python train.py --qk_norm=true --warmup_steps=127 --batch_tokens=65536
MLP neurons of a small language model. Each row is named by its layer, matrix (down: output weights) and neuron, and shows model dimensions 16-111. Each number is 50 + 15 x the weight over its row's rms, rounded and kept within 0 to 99.
Before each neuron's rows, "fires before" lists the tokens most often just after its 100 highest values on Wikipedia text that the model never trained on.

fires before: "6", "7", "4", "0", "3"
L11.down584:59 35 40 74 27 73 53 42 66 43 38 63 39 65 64 60 74 36 53 68 42 31 48 66 56 24 48 46 49 31 35 50 45 80 62 47 54 35 57 45 64 37 62 73 63 57 75 35 49 45 39 45 59 71 67 74 36 61 79 67 75 49 27 36 54 25 45 10 41 41 25 70 45 28 59 40 42 52 47 69 43 71 32 74 60 37 75 62 65 34 57 68 70 68 41 67

fires before: " of", "s", ",", " was"
L10.down510:64 60 59 61 43 38 17 55 57 42 42 24 80 60 49 55 37 27 43 51 48 65 18 45 64 48 73 36 58 46 52 48 46 36 35 49 48 24 60 59 48 53 57 45 22 51 46 39 34 64 54 34 49 27 26 58 45 45 79 56 54 64 68 51 37 69 58 68 37 37 35 45 74 44 30 49 24 21 15 20 26 50 39 57 47 47 74 29 51 52 58 16 21 65 74 48

fires before: "==", "===", "The", "In", "O", "H"
L5.down739:44 31 14 65 46 58 46 45 39 72 42 85 55 41 48 56 56 63 58 46 56 66 53 44 38 34 20 61 23 23 49 78 50 43 53 58 39 42 25 75 39 41 66 52 47 58 67 89 59 57 37 16 39 08 55 41 35 33 46 53 69 53 14 54 36 38 49 38 69 47 61 48 51 24 53 72 52 56 38 67 65 57 47 51 83 66 58 28 36 34 35 30 49 89 59 33

fires before: " the", "l", "t", "il", "ab"
L11.down603:34 58 35 67 40 35 39 61 67 49 47 53 45 43 50 20 22 51 48 69 33 36 43 35 28 55 37 32 57 43 56 60 64 42 62 58 35 26 29 69 82 54 71 27 62 45 61 54 78 37 43 44 37 57 34 66 61 54 64 73 60 62 63 48 79 87 40 60 55 66 76 46 55 79 26 77 37 46 66 46 45 68 58 73 55 38 37 49 41 50 26 41 44 57 72 40

fires before: "9", "0", "1", "6", "8"
L7.down401:20 44 55 29 36 66 70 33 38 43 66 47 74 55 69 53 43 49 51 51 48 36 60 61 44 54 23 57 38 43 62 63 65 29 23 65 67 34 51 58 48 58 62 52 49 60 37 48 58 52 80 29 56 25 68 48 72 53 30 61 55 56 44 32 27 66 35 25 50 56 51 40 46 36 57 59 63 72 54 42 59 35 46 57 61 38 52 66 69 49 29 48 48 39 31 41

fires before: "ing", "in", "ed", "ot", ":", "ime"
L9.down483:45 41 25 35 61 31 53 37 27 75 48 73 30 52 60 38 00 31 73 49 55 28 43 47 36 47 30 36 47 34 34 44 52 66 46 58 50 42 44 39 78 51 28 18 86 55 49 38 59 46 35 69 68 31 36 43 66 55 49 33 58 74 51 50 75 48 77 45 79 36 52 50 47 59 33 68 39 51 57 38 47 40 48 42 51 43 43 75 68 61 51 58 58 62 38 70

fires before: "3", "8", "6", "7", "4", "00"
L11.down83:52 20 65 31 56 87 45 60 37 55 50 68 55 29 58 50 42 34 37 45 38 72 49 55 50 48 55 36 53 60 61 43 40 55 31 37 74 62 52 53 74 45 72 57 34 66 46 32 62 28 72 44 31 35 62 45 71 66 44 50 47 53 54 47 47 37 54 42 47 39 35 46 50 49 39 43 66 28 36 46 50 22 52 22 48 34 33 53 47 31 55 76 33 52 32 61

fires before: "==", "A", " the", "The", "===", "H"
L8.down218:47 28 38 45 74 54 45 45 34 54 45 76 36 50 43 41 29 75 34 55 50 63 52 44 60 49 09 53 46 33 41 57 57 58 61 64 38 32 04 74 34 38 76 62 59 63 52 67 52 52 49 46 40 33 40 47 48 50 32 49 56 30 28 55 26 44 39 20 78 63 72 58 44 35 60 70 29 58 42 65 99 29 40 55 60 84 53 38 38 46 20 40 48 81 61 61

fires before: "le", "id", "ing", "ident", "ul", "ision"
L7.down432:56 34 44 26 59 50 67 31 84 49 29 37 57 69 66 40 53 60 44 59 59 52 36 56 45 38 59 52 38 36 54 49 66 39 25 25 52 44 39 31 67 41 60 47 58 38 21 60 79 51 22 65 57 25 47 62 33 36 45 66 47 39 58 75 44 51 20 36 45 55 32 49 54 59 35 08 49 53 57 61 61 48 44 58 79 25 47 33 67 48 67 42 55 31 57 35

fires before: "em", "a", "v", "an", "ss", "ant"
L8.down382:42 71 51 40 38 50 56 20 22 23 54 28 65 57 71 77 48 19 27 30 53 55 72 61 73 41 45 61 65 13 52 32 40 54 46 68 55 44 76 46 56 28 59 42 50 34 43 48 40 63 43 30 46 38 25 26 43 63 38 61 75 41 42 48 50 49 58 49 57 34 29 62 77 35 39 44 64 36 44 59 52 21 69 47 38 53 53 36 41 66 69 55 73 38 55 74

fires before: " ", " the", " a", " his", " M", "t"
L9.down746:54 46 67 42 60 47 50 46 46 80 80 43 44 31 60 42 45 41 33 56 37 59 71 45 50 18 17 39 56 48 55 47 50 51 77 41 58 50 42 46 67 15 67 39 39 54 50 53 85 41 39 52 53 28 20 55 40 79 23 54 43 55 74 59 63 48 46 75 61 59 59 46 78 48 42 58 26 61 57 58 64 72 50 42 47 58 51 49 59 55 49 23 73 53 53 56

fires before: "3", "4", "8", "9", "7", "6"
L11.down73:59 34 37 34 33 88 57 47 50 57 52 43 33 44 55 65 51 64 52 52 27 66 61 50 44 29 64 53 29 51 45 49 58 57 58 29 51 33 42 76 34 56 59 52 71 75 27 62 46 47 52 62 57 83 61 75 61 36 68 81 38 81 29 49 39 64 09 47 44 30 41 50 77 18 65 42 55 14 51 57 66 51 50 48 66 32 65 67 55 45 41 39 57 54 24 54

fires before: "==", "The", "A", "===", "O", "W"
L7.down427:54 39 63 46 51 46 42 25 47 53 54 68 51 44 44 42 33 48 72 34 60 63 77 41 54 44 63 45 45 48 53 77 66 43 60 54 72 41 32 73 65 31 52 47 66 73 64 87 33 46 23 41 64 40 42 44 55 54 35 40 67 28 12 73 62 42 77 39 56 78 48 29 67 41 45 63 25 58 69 73 80 31 40 53 70 70 78 21 36 20 31 37 30 88 46 42

fires before: "ence", "ent", "ing", "ed", "enc", ":"
L10.down189:48 33 69 49 44 25 59 48 35 89 44 55 29 46 42 41 33 59 51 55 74 83 53 61 57 39 23 21 46 35 45 46 25 62 48 67 51 53 38 45 46 73 53 44 63 47 43 63 41 55 56 42 47 79 56 56 55 55 49 34 45 83 49 56 62 53 48 35 40 80 40 62 45 79 58 24 31 48 56 42 58 12 65 45 58 43 66 48 51 60 27 57 41 47 69 54

fires before: "ess", " c", "it", " l", "ul"
L12.down36:52 75 65 21 65 89 83 47 34 59 43 31 22 45 67 34 56 40 47 59 22 37 13 72 54 58 80 62 50 55 39 75 46 42 47 48 68 58 24 61 71 55 38 46 60 82 31 72 31 64 53 53 60 60 27 60 38 48 28 73 56 45 45 42 46 44 43 71 74 81 64 68 44 48 54 52 65 61 67 65 63 42 68 57 76 66 34 52 54 48 73 32 72 58 71 94

fires before: "her", "ure", " U", "al"
L12.down840:52 58 45 46 49 55 35 41 69 61 36 34 65 80 68 59 50 79 17 56 57 50 06 64 72 52 42 59 70 61 41 59 61 49 21 26 34 48 28 55 74 68 59 51 49 67 46 51 61 64 84 52 36 36 29 67 68 63 73 53 45 30 51 48 74 57 68 59 42 28 53 43 79 36 41 51 41 44 77 65 53 75 35 68 48 42 52 36 33 64 43 36 52 38 49 67

fires before: "-", "===", "==", "\n", "The"
L7.down48:40 34 31 60 64 47 56 34 56 52 56 74 35 33 56 63 62 33 29 58 57 72 68 64 68 29 51 27 52 30 37 70 33 59 80 53 54 16 35 52 24 41 53 23 77 79 46 70 62 56 38 61 57 57 34 54 52 43 34 46 62 46 20 57 52 37 58 46 65 38 42 29 64 33 54 53 43 80 58 62 61 73 55 64 64 59 52 52 30 68 26 31 58 64 66 25

fires before: ":", "4", "s", "3", "5"
L7.down71:61 51 70 40 57 45 62 58 50 58 38 74 55 51 63 68 69 17 71 60 33 58 62 57 44 47 55 54 43 62 47 82 32 50 34 29 54 33 36 70 53 35 41 20 27 45 60 43 46 47 51 33 34 45 72 29 37 70 54 32 54 47 22 58 41 55 54 45 58 47 31 39 56 26 28 72 45 41 40 42 46 26 80 32 52 19 50 67 29 80 68 23 54 67 50 32

fires before: ",", " to", " of", " in", " cent"
L11.down713:80 76 46 62 63 28 40 60 52 49 70 40 72 42 61 41 57 42 54 34 45 58 19 53 32 38 43 67 57 40 37 26 37 72 39 49 47 73 19 73 41 69 18 48 58 63 50 56 39 51 44 59 61 41 52 43 77 37 89 57 60 59 60 34 41 63 77 56 49 28 28 50 51 50 33 64 51 43 64 24 51 49 93 40 22 39 58 24 68 51 56 44 60 60 34 49

fires before: "ure", "ur", "or", "us", "u", "o"
L10.down43:69 59 64 51 46 33 74 32 56 43 48 54 40 43 24 26 30 51 35 25 55 12 73 57 52 33 52 60 50 63 35 58 60 44 30 42 51 84 42 63 59 37 53 37 59 43 61 54 20 38 47 55 37 60 60 63 08 64 33 42 48 53 33 46 51 66 33 33 60 44 63 42 55 61 33 44 77 68 71 58 37 50 36 48 46 31 34 29 68 33 48 52 78 39 44 62

fires before: "her", " P", "or", "ic", "o", "it"
L11.down370:34 50 33 61 60 57 59 54 40 46 55 50 64 61 73 64 37 63 48 72 36 49 50 39 46 57 22 48 59 76 53 27 61 55 62 54 10 46 47 72 50 21 59 52 39 68 48 77 61 55 48 57 52 57 50 35 23 47 71 62 46 47 40 71 51 67 38 62 51 43 35 34 51 42 48 66 56 49 42 52 61 38 47 45 10 46 80 57 61 48 42 79 60 47 05 60

fires before: ",", ".", " and", " of", ".\n\n", " for"
L10.down401:62 68 54 50 59 44 39 16 61 46 27 35 71 69 40 76 44 37 19 47 68 72 50 49 57 40 29 37 33 44 38 46 45 75 70 27 48 57 38 89 50 56 21 64 44 45 22 54 66 50 48 30 70 33 48 53 51 66 56 77 57 59 75 18 50 42 43 79 39 44 33 39 57 25 42 53 32 60 41 59 52 56 40 55 41 14 46 56 66 43 38 35 57 46 39 49

fires before: "ed", "use", "le", "ut", "ing", "ind"
L7.down680:58 66 38 59 63 29 42 42 54 74 49 63 34 51 54 42 20 44 53 62 52 51 43 27 28 29 56 42 22 61 38 77 42 35 67 68 58 35 45 38 56 64 46 41 48 88 39 49 60 28 20 21 35 59 56 36 43 53 60 47 64 60 63 15 45 65 35 39 28 50 40 75 47 50 38 65 34 42 46 57 38 31 14 44 63 75 21 40 66 51 67 62 50 47 42 57

fires before: "ic", "c", "ign", "p", "ical", "ect"
L12.down690:66 51 29 58 51 08 43 75 38 50 30 73 49 45 40 54 70 42 39 44 56 61 44 36 82 59 36 26 50 53 41 65 64 40 74 48 42 35 11 64 47 63 45 80 55 55 56 46 17 51 35 66 64 49 53 21 46 49 51 70 57 45 29 61 58 53 47 42 72 81 76 66 43 58 61 46 39 41 46 49 70 14 75 69 70 50 20 35 53 48 43 27 39 73 26 46

fires before: "ical", "ic", "olog", "ach", "or"
L11.down460:36 38 49 53 49 51 53 76 39 53 41 26 37 51 44 83 40 46 54 37 71 47 48 45 54 56 48 40 71 72 58 48 51 41 64 56 49 62 64 29 60 54 42 41 51 65 67 39 40 33 38 95 69 37 62 20 59 48 57 63 48 55 27 54 53 33 77 62 65 70 46 73 68 66 53 49 40 45 57 33 27 69 45 53 74 46 50 57 59 44 20 76 43 71 32 57

fires before: "il", "ant", "ent", "ill", "ed", "ul"
L9.down898:37 49 41 40 73 53 72 25 24 77 48 65 31 42 45 28 53 49 70 68 76 75 51 39 24 45 45 25 35 22 42 45 55 59 28 80 40 37 31 36 40 63 48 46 33 34 54 47 36 41 51 40 36 71 32 46 52 49 68 36 38 36 42 36 28 60 43 45 53 50 32 73 64 49 41 52 45 79 57 41 99 30 55 33 23 44 64 74 57 46 48 31 45 38 62 66

fires before: "ment", "ent", "er", "ed", "s", " in"
L2.down542:47 23 71 20 50 41 51 33 31 33 50 27 48 59 54 58 56 37 68 73 85 82 42 58 33 53 34 41 52 61 56 36 35 69 54 50 49 04 44 44 67 60 67 45 73 21 48 57 49 25 31 28 58 70 49 56 36 44 59 72 42 57 35 37 42 45 22 50 64 37 48 71 69 51 40 50 71 42 62 44 49 34 53 85 62 29 49 34 42 72 18 71 25 39 53 27

fires before: "==", " In", "In", "===", " He", "es"
L2.down435:56 42 35 53 66 44 45 36 59 51 40 82 65 40 60 50 53 51 37 44 60 62 43 44 79 52 31 62 18 39 68 71 55 83 48 36 35 33 38 94 42 56 52 89 54 76 58 84 66 59 45 25 53 10 49 71 37 54 47 37 49 52 49 45 53 24 49 62 49 68 53 35 55 37 68 31 53 45 54 65 54 58 75 42 38 39 67 36 51 32 55 44 43 78 60 54